config.yaml
hidden_size: 256
num_key_value_heads: 6
positions: "learned"
attn_scale: 0.125
tie_word_embeddings: true
parallel_block: false
init_std_up: 0.0478
init_std_down: 0.00526
learning_rate: 0.0102
weight_decay: 0.02
decay_shape: "linear"
max_seq_len: 512
MLP neurons of a small language model. Each row is named by its layer, matrix (down: output weights) and neuron, and shows model dimensions 128-255. Each number is 128 + 24 x the weight over its row's rms, rounded and kept within 0 to 255. Numbers have three digits each. A neuron's up and down rows have the sign that makes its largest values positive.
A block is one neuron, or neurons of one layer that tend to fire together. Before each block is what it responds to, as a language model described it from the Wikipedia text at the highest values.

Split-word prefix fragments. Opening pieces of words split into several tokens, mostly Latinate prefixes like re, col, con, sub, ac, and ro in c-ro-ssing, enc-ro-aching.
L8.down82:113150165170105135160143119102083122098122128143167134117181083113107098116157129136152078119153130144116124129162131162102172138151129149138133134076145112101132114130152161077133130098081145094096155125080122143162134141156115136109137133092123135098134139137120120109147126108113192108114134127071119132111145120124129126171102105156087127122151118142134140151099119131099163111112
L8.down184:094131163168167098124096128175119165134148126152142162155110095136088135104176116109094123107084129144155101128163107167108119141126102136087162107121132152124144111090129146172124109158107171144111098171142158135132122124142129145114118128107130124087141115150114180117104123149105165116142104071086162115101109108106157117144113146108146079148129118099163117145136170097119086133077
L8.down234:188139147124117124120189107122145115112102193131160117141112173092142174118112083122117125125126149149136122112098093143171134121114125135096147131126108145144119144129121113140108156115133158139178140168131110091173112137129124111108121116184073146119172144103119130155183128104088148115142116111123138135135135116122133116132156151122118138128144181132150117129144128084087124106183
L8.down421:131106122142101119074073110125142130128129111126128111155139094155145076140141104135149141175134150120116116125161107085120141110127119129122117108141096135128129129097159147102168143134148140105099146158101113116133105103128145104114127113136149155148123171097119122136104147101132178128102097181163094119107107138149193133137081164113120150140125129129112150133116196142159139138135
L8.down444:121154078154181115122137125147161133148102113112140115070139140128127100131132106117114115138091113143153123210116140120124149122109179143099133170168148144109088129104151113087134130126162128143115136150088155072104126160130136106104139122143124163097146127136067109091135136118117137130112094120142138146103164186125128155078114155182148145132154153110110173133101121130108124121112
L8.down520:158132141108113141126165119157142156149130067111088106157118098079122124115138144111089105126098131131092186170124168124103166137134111127129161126144093112147132125111139109115152164161076127173115116120106114111142190119129173123102127071112158127103080115140148146175116162117096137096156097060117158129150112105106146156087149130099114163138151157120137114131112144117109137084121
L8.down581:106121124156122172096139134120131130127117141095128091116143096116128117124152091132140058106106113146147118146115152130096125102123101181139124101145081167118122140157078145117175147146113110132096143123143083106173137117137156158140115125148152090095080114148082138151120153145118116100085154147128141179095095111158185120107133159139151122075161158114141154162148161124125128157165
L8.down641:158097149118151102129130076106127111162121132151149146146115107136164132163138122088160097107097107146111145123113112108130081097119157105124117145137144154182156145106107103192121157182079136130118127099148127152148138102105137104115151116066092135120162129152121134133136137170110126084114163101149126112122148119141125101112164135109116155123142139167132093136114123139129107125129

Determiner before descriptive noun. Determiners and possessives (the, his, 's, their) that open a defining noun phrase such as a rank or relation, e.g. the 25th edition, his wife, Europe's biggest.
L12.down90:107128121114161128144107123141124141154139126093094166149114130115136155090114139140149145106140146180130137096116184147119074154142084163108163116139149113102084135187120159125082127084150073144145125112087153140142142159159161130132150140081114134097110102095122130119113111116114156156139113143181144116133103177125092109131107108107098142165157088091134115171131098142138061109129
L12.down131:147133130105139108093130067134124132134133114106100126131115078144111110158132132147134159120134112084121114076113129123181122123116152123145146121161100138155138128111105127138129103148120110092131096148127143120150132143134132120087165106175099138128159119164100128132139092133122103139128126089129132104107116125101143154104137119141165119149129160144127166124183132098152160111083
L12.down180:100152157145129136112121144140129140134124143112136139134139140133149155162077145163129144082151140144080170091097117104119117108128141166101173124159153137108158126156160148091098094114122126095090094135117097113130186108103130164156150114148183146167129144055172134106153122115152125142160109150129139143150109128110122117131160121116155099156138178095116072142108136155160112128132
L12.down215:117095186109143133127097094153126143123105105110111129147106145127134159135087134153099129086124125094138139087105121171152115091133132148126145122117114126090130112114115127193139166142143139104155106104115132131132120124141150095111128186093082099137115117176093098098160162112113141090109138126122099114151119157153116114155187117089114133133151122099143121126124101147133138100100
L12.down282:097090144085135126112118124144148144131089094107107095120126155135167076112122182138117123133157123163160118171142116149152140103124153130112120150120090132127157126121130061179144149134137162100146146125070149095111138124160113139132157152163150107114107125146125087111084182144134143140182156157129099114138114092145116142119120075107145145154180130121146094153113155111139108114126
L12.down350:162157148113114113131096148092129147133125122112149113133156075122152102154123164087167112149115160119176143074119150160132130170101139151137112109126165051162129095132142140117121131144119133161111145087145125102160141132144125079152099119138129151077154113135062162168096089110107135151158116124113114119127130084134118151120170100139110126093116119142114129120115193121133144164120
L12.down587:133134150130104124135093132137129121134097114119145119153138124134118120125104112150115114168132137142142148128139134149122094151129120132146128136129143101147134088067126146158166127128151130160143137109147174094117153119143107141131152120121122076113173118136170139137125137093144133115127123058126118150135135099147134173143141126095132114145152122102128142155102127114181091132131
L12.down590:134117132126105109180138113157090143104115149084117133133102150117126163138149143155072140205151153121129100151120139134139155157124154114129146135143137132122086132131113091114124139152102123149127114110156089152125129104121136097141111117132095124137112080127188168155156146172095096145092133122132119125114148112144065093143148130152143111106123098120130111111100143172131090141172

Predictable word completions. Word-completing pieces whose ending is obvious from the prefix, chiefly "orn" after "was b" in biographies (also "areer", "est", "ce" in succeeds), plus digits inside scores, coordinates and measurements.
L8.down69:136166142102124105130120087128122131153106128091095120128102121173116090182171137117175127137162090135098125133124051143094147170140144153098132137185141101105144156126158126169181139072127123150138128118151110149133140087103138127110089142165111149160150132095111100150122083118116131115114118125136145089153137133103116122155110126120185110163113114161144114108124104107152161142128
L8.down77:151099141123128131179129154113108121145125109138118102113128164116141098148145101117147139125137108141108130107121133110133117160151104132166131108129116143160109141171140150129153123098141217101166162139101140114125105140128134172121122117120108093142120116125110127121106094167106113142117130148162122177097093116140117134204096141074140177142156114084124100151148122100068104107123
L8.down261:128152154097096155111109122091128140126178124143126077164118113140121135132125157133117126153158126133127096111160129134136171085126124152106154147087153153123147151146168116156117136166131151122096140102174138161106093132129119149146108141128144146087135174116141151136156144144124121087092185128129126147160175122099172127108132119143132113134210098151117101075121177108159122118157
L8.down298:111119130097103164085161111127103182125128141090084069132167132105155082164154148173137126156120130134160145098109164116113107119140147119173099148148136136163145146160161096141101120133111130109103126133136160143097160112098170125165101122083118153121076185147120111178115120088138125145123143149140112135189125121149129109161148121113170153135132133139084129107112099096131096130121
L8.down477:092129143152110116123099155108138133123086106130129129181123115145107125140143137161153121141123173127125140118084132124125157148141111099168169125143161158074180134129112136136142116111161128109145141141148121101140103153140160148098103069111164154129088160111103142146118070125122062073097183139126111086195135099130197106108085104156164128083098149138132109158137103156116130129125
L8.down494:107118109137140178112095150124122112127106132130115174087134161149151149121130124138127143097099132143133176069118160112141129140129097112142113127144112059145114137125149158095138139072158140092119141110185158147159124133121156128136117080101087120136144143088190111143122059124095098160097112091115133077154094124108171088150114131118142125133124131156130165143128066155085109099129
L8.down526:099121130116140132128160156127114141194104143145143106161111104115130146129155125125089147108171092118142105145149129135092109172174097086157152090109127095157154123097146135116142094183140158144117110123123090167134139113129148129127145112098120125085133119132151137157138140114170141108139124097182077146150134120169164148134167143141145118141130119109150086119070165110165132145119
L8.down653:151169115125096137166122128110116106131103111157167164171101149099125166140146110130159132142132102151124142162139136115054159135135138127129064133110138136116165164141126148092114122097121115075128093096153130159143126105153151111122111130061140108084132153116134082101125130113152165149086128128175112119163114153124118157131114106101095111137126094129111108115135137105123146113109

Word-piece "ear" in near. Strongest on the "ear" piece completing near after "n" (near Lafayette, nearby, nearly), especially in place descriptions; weakly on other word-final pieces like -ing, -ed.
L8.down57:155119174178141090103143076095167135121130182131101120153126116103108161136103129127164144114124133086139129170156081124170148074188132086124153112154159097097119157145128129110160111146137125135152127132053091092155102080109136116137123133118130132149125160141112168167140147122146144167131129151139144126098153145152134129073136112141113105181119188130135119148125131161105141135108
L8.down118:156138118102133080144096174140154131119164099115062141105116130133100108138146127151077139136092085134149140161115133130083110132079134134119131182140117141127107093123151153143129081140137163146135101128111163101090113122127092144117105141121098137151162150149094114084187102132113122115121112147146128135139126133099063101120170143139124096123145136137078113190127153141104098141145
L8.down179:133122172119116122133128160162132139100130124124103143118120147110148125128121125138142138115126096126198153096148139135081134131118153183147159163087100083110129121085129122119133130142138146130168141123117101135143148092121082052148082151153133138131106098123159120152130085165102134135107121120100153127090112139141113111123133128159125108119099116133133125123120159126105151144117
L8.down271:165074153105142121080177129147103144169097104090105151130155137125134170134138112084120148150116117145167108143119148096106128117075107158120144171113127133124124138089103122137138129143126148146123125116155132184103192131091149151113082140122159138130121219123107143117118127168137180102132166128109132135135119129118134118130154133122176154100086097189127105159092104119127096144150
L8.down397:141138107074099120114115076099115127179116102119119153118122126130139138104120121129144155123172133129124137133113104163128166141132141129144138107152131125131157123140150077111120141139169132159113137129133129134140140119096187097153096144129134160080132127101129157129142117100091111137140146139143105161123137142132176107125099097130164101119116120133118174120125070114133140112125
L8.down538:137149102165146141139165117144147147092143152125135167119169104156151122104164135154106117132103134103107098114131139121120089096148113113146131135157184122095121130153138128156132144117131146120135162106116135108142115134157102091147101130092111159117101158115137094124118119113126214159102114058110135094132100158145105134130122131094112158109118162117157149141094113120145148151088
L8.down596:101149111112145156126135126168137139135117141096121149112108137131161157149150123111124149158152078145187096089097139099143087099106180140108113162132150096135103141127136152142124084142158128149139148116102086087118114170167114129129145164127091128126129165110131143114164090127163111118144127066109144138142132152137126128133134081128126125105081107136118155135091109092104114105123
L8.down677:141147131133128137118103159150115126125149135150155141127114092150184160168118090137105149142163160103138130124137139109132100124123149156145110146154114129151103147080107147125084110125148153107145138120138137080147119148135138137153140116196123122104083179136079119110130098108135120135128170177119167101119117110105146138162153097136138130156159160158117167163157101110096123115166

Verb-start fragment after subject. First word-piece of a verb right after its subject noun or name, especially d in died, did, does, plus ar(gues), rec(orded), re(ceived).
L12.down21:087106156094154126124151120140110097125106177098111147131160130130159180141136135111115126131086129127172096130107145113073113103102135115120110111158116135144099135132101131080128103094097167152130130160127117111114114123185131104155136149184135093125155139151123133161112119148121094123161129114166135187162119097133103132153159123126142130141162146114139143126079159150129114092137
L12.down68:116141127151120151110111138131103121147137131113126120100160115153076108124149097162108163161178137099139125129124156136193176121114182139150162102126125103187116131082131147169109119147142171155119137143132127127143109169142123131145110133128104073146117146113141118101129164115121137083081119094097106157142120127147135101117156098141125164135134153120143118128136143189142123162144
L12.down139:107147142127167113135090164144110071125115095109153190127117138120137130146142172120180092094173145094123123118103125117128147113152101114129133119133137153096135119093150109126148112085156136135163141085112114144120129108146097131116146132124117086094150122112139073151111131133092115113117136131069122147148131135168128119108103154142091128097096130111145164123142111132138099120131
L12.down508:105133119115119112135115071139117113171141104137114151143127112146101128149177121120159108175075159119075106164142125135195102132132159073094128125125079119137151200155141106159153109137132151122137119107104106107143088108140120190135115115155102103115119166152151127120121093108103159082135127183116132109142115133154151088181178146113123136135162136137089101089097146088108122138149
L12.down522:117116135127150116131108095144127092083161116126131122146128130164104122113117141154129154157167115183106113113159114145198158122110126107133124089116118133162126095116114143113081107162087131148143112146087145112099108174145154114120148132120099130125146101139114134129130121138126165135136155073112087134121114117136108191132133123165108143139104134112097178141116109129108129125112
L12.down575:152110144095139166146084146120126128097116117072129159100130167159157133155107114132124141154138183134135114078160175167097137143116118104125115145115136144060131108116092111135094143138148110096111145097087109132160104144155139124150104125119107133149123131126133099132144115091114150122118105129143139159114115071109117129138151138154129169137133132171089164109136108120129086087126
L12.down598:088144096119115126104119171098169116108124098069113110137134126132129066099171123136085099105058076082118165148104140174111070156173067144154130133112127149136136121124117122183127110138140134125135127101130123134136091152155124117160108140134155103105158121116123108123154128078123156107145112114113184125100154178128141113107141141173146115127107131175173128085162118129105115137123
L12.down644:101121116079095112137110095134078139136168109129130132171122115065145134109125150136098155118115162145108113135135133148124125117123117136144106145097076121115132165162134137156123101146141090084125136132121134111140119086100107147186122135140150102124167137143156129102116116112077077104138135088146152127153063121088097134078127140100182126152159101163110134139139138123099102084078

Conjunctions linking pairs. Joining tokens between two coordinated items, mostly "and", also hyphens, slashes, dashes: 19th and 20th, Chelmer and Blackwater, 2007–08.
L4.down567:114131103146092146112114152105105132105128128148112116187110131130099139180135144139139115088130103105137125105129116134128125160143116155167145119122105168154090075107148117118103136129130111095131141119128140115137141120152176135159112128110123152088107155136134109120124112127159129172086114147107166162122107120051137150146121147161112130131160146133139147109156121119119152121157

Word-start fragment tokens. Opening word-piece fragments that need a continuation, mostly "col" in college, collection, colours, plus others like h(ockey), ab(surd), proh-ib(ition).
L4.down24:105107111139111150134104106104135110115138118100144160102169148171155139123153147093111098174143121155139157148160142169130121149118114165106139113116127095120179117117094138151121140153139134124157104148134110115144126123097167121135109099133099129069157149121144100145108127148157128107154136125100078109101172143131140102124188117127138124119134137079119150146091167133140158183123

Mid-phrase connectors. Mostly and linking two modifiers or nouns inside a noun phrase (first and second, vast and expansive, French and German); also of after one, the after On or Over, and mid-word pieces (Telecommun-ic-ations, B-ank).
L8.down102:143149137091101126163130101130106079132118152150147183087125086144119098105129093131095133102151159163088116070120107129098149137179109118140123140117138144133136131134153125081125117122109146100112105161134111097106123178129182134102160160117126152114125106108132139149099143102096138119197117119115121089094148098104147102140076125113137137136156141111139133112178139123124121127118
L8.down232:109149108092128161146159152114115091122134101170147138112140134169169106123124133118117099171124134128136142109126112131107105131150154106146114133144094171123156169126107123122167111141115090102107138149151163095116138122152199139126147163122114127109134090126134100093137134121139128110131123171121091152130123095046168114092114180115114098117162101143134087098140116122103133148107
L8.down267:114112120101124144137137180125132104107136094075180097139126157101118103121123141144177115117115113107119115127101122120111098117162102127075182102074139119101119130097107171154140130122091140083163115117117109128113160162174134160097145129133164145135101142161106132094108123115129114122135124125131152170100116114132113133099102124114119124134116099127138116134163140092105100095140
L8.down269:131138117134126129162157114130113127108126134143118121131151100147139142138122064136130133151140130078123088109136108111096106109128086137115133136151129121112150164129102119141100148112128114110141091149148122154112094147159111150082109166167120075131102118161136107115171120132155127150137134121141131122124114133144116161120128192107133099139152126199098149130115116089161148153169
L8.down307:123106116167144121120115111131150117099132131145115131117125139145152121162140121136111124133137134147109125081091121150153118112140122121136152089101172128127135115114089142125135125101128123145137184146129144139148145124120118121125174155112123149123145101120118104155175137112153096128096112192155152155093147136127163157129141111131102160135141114134123090136089123096106138148166
L8.down342:141133133108126092117129111139114116148120115104123127180164121160147118161111139088120100152111125143157150127144114092107106121131126131137066120132126135096190148104151146099136145086128134108096160133124108089109153112112167165085130149187118106112102132109110087140088144119109149117127122106166135136135143076099128199122100151072109150100140158104149107115155131087140130064139
L8.down452:123114098089091082115097140078098070140103129119132087115118145111113152127169098115117120094107097180174123109120149109135108105138129122131101138127115135138114134099150142099095153174148134135172178110134108116128125122169100106152135112147110105068138123135096121136084133177072176132101087108108139153154079133085118164133158176147163118144109136152137139124107155176083152148135
L8.down518:125114157103157169142098119129121100159150116119145169137089093111127118121114115147140069126128107125144131120092125144064161096158137104153131087116181151173085125144104114134143140128068168143155136122107125142114116119121158140138114118114144178088079143128130138139109098108148136115109126115110162125141173112107147101133127100134133177126184139116126162143058133121133133132085

Article token "a". The token " a" (sometimes " A"), whether the article or the first letter of a word like apart, aviation, avoid, awake, Avenue.
L12.down15:166147120138108104137127170120085161152157118143109165127118152118141114088130113163106112119130107127076132124139123144113130163103088118163080113155150109125139170078142135153128160118144132071102115150080126198141148130128126120125106115129097092114180108102155105105127156098130131131148130120117116157163103100139105126137116092147173096139180114140158188128116122139083123091170
L12.down25:108157093143166069102121133120067123137133107152101129152124107120151123150110128136113105131110132146092104137167159121138125108121149134146128151168110126144132087131095119174156124140103126075118128127087097148095128125143111124112132153099115189103151183149096146147125140129099114146149127108115139151134089150101132102100146151109125112126140131141127114143162125125170144155101
L12.down102:137133121109131176130111121089153105122127117125107105115115137094161146153104105102097134073092183144127089114081114084168100110107144104139094066111137136129147114086139147142128146146141153123129145155117148140135104098113108137133129111151129130129173090103130093090149114129089124133080124096135145149121130145149133143167117115131112098133094138079132131119173117126135144137139
L12.down418:137118155151137192112125123126151147115171124093113119141101161117093146135134138096111133123149110116141109119110150109182125113115117085131137093123109112144110122145130102110127118123086147116084154164154125118103120142147126129133125131136142166134164101094179150158144095151108149165074165087155119147096111115080087106066143128119130095125113148096123145127129134111101156109147
L12.down419:131109112134138127141092154087151182104121118113120118164105144122102124123142155110130100148109158122122139094144137148106123067124127193116149099134143111105103151109091126128140138114135130102134147152140104153157086162137135133145113119091132139156107114129073110108077081091136122111117161058133108149090168177082148110122139134132096147114128158081135099133128123152160153082094
L12.down509:149128129122128152115137118103111102146115155148168122099130140101089135136124106140130127146110144133112166128136153093136149136104133105090138083097164124119146124118138109128130133129138105098122154082100121168110140163127113132112113137115102146131112106103109155166113122123142133089102100098092102110102086130136150109154117123179107130114124154156110149122147076108137131100118
L12.down621:132070109154142080128130125142125133114123115142135109137183136111088118109102149117124127122073166098111131111126141116131092112134116116163102172119144177108096132183097127078144130103109153119103121130145132110144133138113130140120121123106160146155122106098130156115116171154104115128122148141116117125148104126143140138154149130166154097096099141136172170114096106139136117145135
L12.down697:105139108129121090129159157112131097168121133071152128115113118151135099091127138151073115121156151121099122110112162130172107145126109158125108123127122194149144108137166154145120084158117133146135139106102098167155132103130109131115131132147119135159135090138102120163115150144119162110171158058163108139110132157181118150114119095092167122177130094103162116098100105156153106143136

Mid-number tokens. Tokens inside multi-part numbers in tables and stats, such as digits after a thousands comma (1,3|6|1), decimal points, score dashes, and coordinate degree signs.
L12.down94:159138100122116134146126107108120134097113117136129143146103114137138139156143098113142150182127126145125154105146115124120101084104152129109124121102109126102100109141123085117106146096103077148127130115156127142130189097095091101163129108097091159118139132145101094122135155152118143150115152049161151129106138114163126154112107141147129149162077171124091102107130185135089120099142
L12.down199:133129141143128128149134147118085135092132144119134161130110120175167104136127096128105107110080109169164130112099095087106125145134128112121110096105161139134130118080123120104119122098154091166141126135208119119093129109139159163102122155133114088157154168101134110114131109150058150163104128148181150156163118161155136169149107116140095150139103129131087092104164110100135147143148
L12.down379:144106124115107168102095145130115132136146133121124137099164112121138141084186145154070112135061104144079115105098117160166086104156095153158176136125159107157105175114132152167128113136101116136129091178159172121124156118118115100141131118127082136159131123099123112125131147091126104148089122090112156166148130132157145135131119066102120094153098136128162140120113127139103107118116
L12.down391:149128135123151104107108147134142132139122091067138153111133099140118124164114112142137167121151113151120147098143137107074107062127154147149118079141145147140127141148070150128138160116109111130165107146172153166147134148164131126126134110130197149071166137138124093093134144126126141187115142181104145117092156109114139147119142139126128133172135149145141135138118151106120115144089
L12.down480:116068134122155127145128129133099119111101126117114132112142143153121159107103142127146146126146151154117118139118085148143113078157112129116119120117153153118108135129128119138131118086134128105133117144100133134090111116155202097103152121106098103132164137085100103131108160136071139155157129127173153126100103138147152200104160112102158135138137137135096139130132143058158106141106
L12.down585:110120147148145121122137164120119126138122099060106130093110118095135142148112159119143154083155120130115122104138094105118115121152132145130091168137130078133106119139147099121119143114140139109143130078138089145113126103136109121101144138105085110111113140095148113097139115116111164127097098145080116141124138154151200133092118141123122151117099129138113140167145085147144125079127
L12.down645:147163145137077111147108130123159136052131166108161134142137110151164141160110121140125144152159127134149198127143136152142083149126087115122083142137131165110104104110118146151120142096108133154113072101157159164103122136128128105124096138144189148100100118152124116157164128113181122135121131133190162113153144107125158121127112120154133100145135142121136120146119135162112101069186
L12.down686:107153129164136106127124121095137147118094133140122118104105158152154099096156120165113122178152091167121113119138083117143075133151162147109140104154125125162114106107151129134094140086096164117134162151125139154132143163076123134114124103126103108125145112116113150137120113143152110126144134149148132142190099125157128135128129113136080120151137126123109180136143129108170123129124

Word-initial prefix pieces. First-piece fragments that begin a longer word split into tokens, mostly re-, sup-, Comm-, res-, as in re|port, sup|ported, re|versed.
L12.down60:134188142148106173149144132131123126095194131114166136108147116085099119137159131127106131153071151128119115131148123136138129084095123109091109100152124126107149109134154093144086140129128139132138140115102121133113146153135126160167142123082140119111162137113151081176129147134126163104147110150130119159119119138132153104131173102131140093115133135110121112138140105063152114094183
L12.down93:102089154132152156146132160164135097143132140134115157118111081135202167162121098083102129096185133125146103132115115126171079143161097154150170129154104102115112099162128103134126114148126164136161114140121134129177143153130094093158135165146103153122123161129173122148141129150108129144139103115157143179102155155151131118142144139149121127111106131169119129135163121139108128106128
L12.down153:155118122119152116117110160112094122158122129104106121143140119085156141099149118135107149083152127146123090126161130126145130135089129067144086219183144128116074142111140124131159117101133121131141121128106115137156141081181162141122146102148106106115157113084115133112155161085143096164117099053100115116148132136126142104138099141100085122143129124135137123138102134178085125133136
L12.down326:115130116128150131167120132125147124153147189081112105095126088118068130184147086155118126176138166143136154114159099111098068136138137150124127134144139139098143134111130134131147148130153108148156148143087119114153096160107131115110130132087113179128120154125107094127114130119141163136115133105134101150126138165114104145147160178122146132112145158090143141165125148141117120128096
L12.down399:130126133115134161181123081142127080098172124188134115137135137152163108143120123100095123059109096100109094140122109145126110154159141140105118134155128141149163140129071129123132114144086100108145143103099117119128139146159110131119174154147106126129110109103150128105113132144125087103099137066130169154117111163165134150155135110096095113131138123129164082092123124126124110085167
L12.down400:164141139141113098103124108107092112155123159167119125126142139152113127094135132083121103137094110131155112102127144113110102126154124126123151060134130163124160152175131175135155118084079150111092143144080145114118106145107117115154148098167148124154186157152134139141118158142171104156132149171159113164111169091098123111135112097139082131120172118152133120127151133151132124089095
L12.down533:154146148111156157079144084144088112097079091090135121152142126134163150115137098160138091097099154118122121097145124178128125133174128130146139112078129127169189123117136132131111116135093132129139114149117149146113126125165107098164152091101109147114117096140134106121121175103127120105135148116104110126156089141124119131152122114107109131140110110130133150121139143123138148136130
L12.down613:122078176122134134127114166123145107111130152141137123141124168121161125124165148140129095140107153147095106165125132118148146129141160142138094107151124143099136129147121084090172100111120111106110129165194129121132139129162155112120074130102110110114095162107080126108106143121098151140108110114101165104137153161117155083148109131134073127132135216109152104174144149136113150094144

Relational "of" after nouns. The preposition "of" right after a head noun, often a location or part noun (side of, village of, son of), plus similar prepositions like near and on.
L4.down219:117105115150136144085117151136133148082116120132149154129087140108127112124099112122091114113092127142101131124175109118141136099147108119126139172111125131144126112132128127111143116116132113136129147120145128089087127080141158135091077130096112133128100116115169125184124124157131132126118111200153128127140122116116121109112161085129097165118135128145166100158097113122088143113155

Completions of split words. Word-ending pieces that complete a word split after its first letters, mostly "ased" in based and released and "orn" in born; also rom in promise, one in Stallone.
L4.down343:153082124139162157126150114124111123141156124118132099115138166111123148106124114086148148149139110131112102095134097129118120116149152098161133106147129053160179127151103122151139126126133087110162123133108092135108118131118165174126118191119165148139117157108096142123157121093114108116092146144162130161164115101157100118109088081130110127123143117139151145122130112136075152110166

Indefinite article "a/an". The indefinite article a or an, usually after a preposition or clause start such as "In a", "Following a", "on a", plus word-initial a/an pieces like an|alysts.
L4.down2:134104097156128139148120137132145176107101110087130110099104124123100111110101131101115107110131144086190147091114118134110114094104101132131150118143114113149184115099113126106124177163143151087144150164132098137118111142113128118137156114123118121118105118123149106124069099140115156178128143080063112141141095139087122127125131113089141180139130145133092124110089149143115156149111

Articles and word-final fragments. Mostly articles such as a, an, the, often split-off word starts (a-way, an-nounced), plus final pieces of words like youn-g, sh-ort.
L8.down219:145106119111120148126109136136122105131111111105161142166133127169149105131104153139099136093213164099100120082123160156124087106106107113093130133120129159127142128138149138160119144132100133152145121123103161148114101099102122123127125089155157111102082099114135120122094122117126112171155095129077156100131129149150111144132131085115146109108114150132122136153111145115146119152126
L8.down280:114155137152108143137109154120116133092117139121119193132106176134161168132139106140156149094102170135111114130101119151150143111124113109144161148114111123145122108099130098142096127138102114139129113147086111096119132108096151149128130128129084142150149080132082124101077144141130143119162087169146142148127154104122155187107158116120160131172116132158113101154118106055156151104102
L8.down284:132085141142127116137150119162134135103155123145158147165118144144111136111116128081131097102123080127136114149125122179133161134131124143144111132128058103150165154124143123094128137145130131145110140147084131141136130100140110113125159108136114149155117129093145127122167111104118141150091152108107150155150113171115144144114145092129123141137138092077150100124110159118141133147130
L8.down386:130093151149147155099105118159115175102090121108117139100125152115115113107111104111090104125149106100174074164130139094156112150123122136102103079128128101127164164144118099137120166171143158123102123164108144146152118099105147144129125125135108162111157114113111110103134144097104124149106107100144123176136141152152123133131181107095133152170129128114138154106119129131162162135092
L8.down387:148163143117093100144123113169165133124118133104090127129144168139099150109105147119161124127141098158135129117131134168139119120124123133138102084122168134177111125121108108124146138125125138100082130156069158108115110117152110090132151148162112131123162170106162116164130131148157133092121098184099106150134161152155122127151159087144159172138096118095152140122159100105101119126099
L8.down428:130168164137077111149137116112146074128124098120137093140143156137113114124142164142143119084110129124149090120100146106110101151087150052131125126167122144114119125140136089122117106160102132127161136115109131096158076138177121147133116110135091109100151086116105123103163119148114147113155143137106164141094123140145134127157139140192126123126156081099151139178115121174158126126129
L8.down540:125127135111153138120119153188103147127147103120118140154099108098110127094124133119126099134072128118117101136140106143132090082128140179175097133089134124098165145108119150149078130128131105116133196153132111127144119178122082155171125166122079153133109153095132134134140144162150160111123141155137137142164142136093172104079115111110107139127122132104123125112153133159130162130133
L8.down696:148137127176154103138120116147129123162097122138151180128118121119101150131100135132116177133091114120147125128113130094142105116165108107167162093139156084130110137126107151105155126101107173140167131167125140088099166144128149119134132137165117148121128162141077153112148134165113138167081137089121123149129149128136112138089099172129162126173094117118115178145133136129164109132135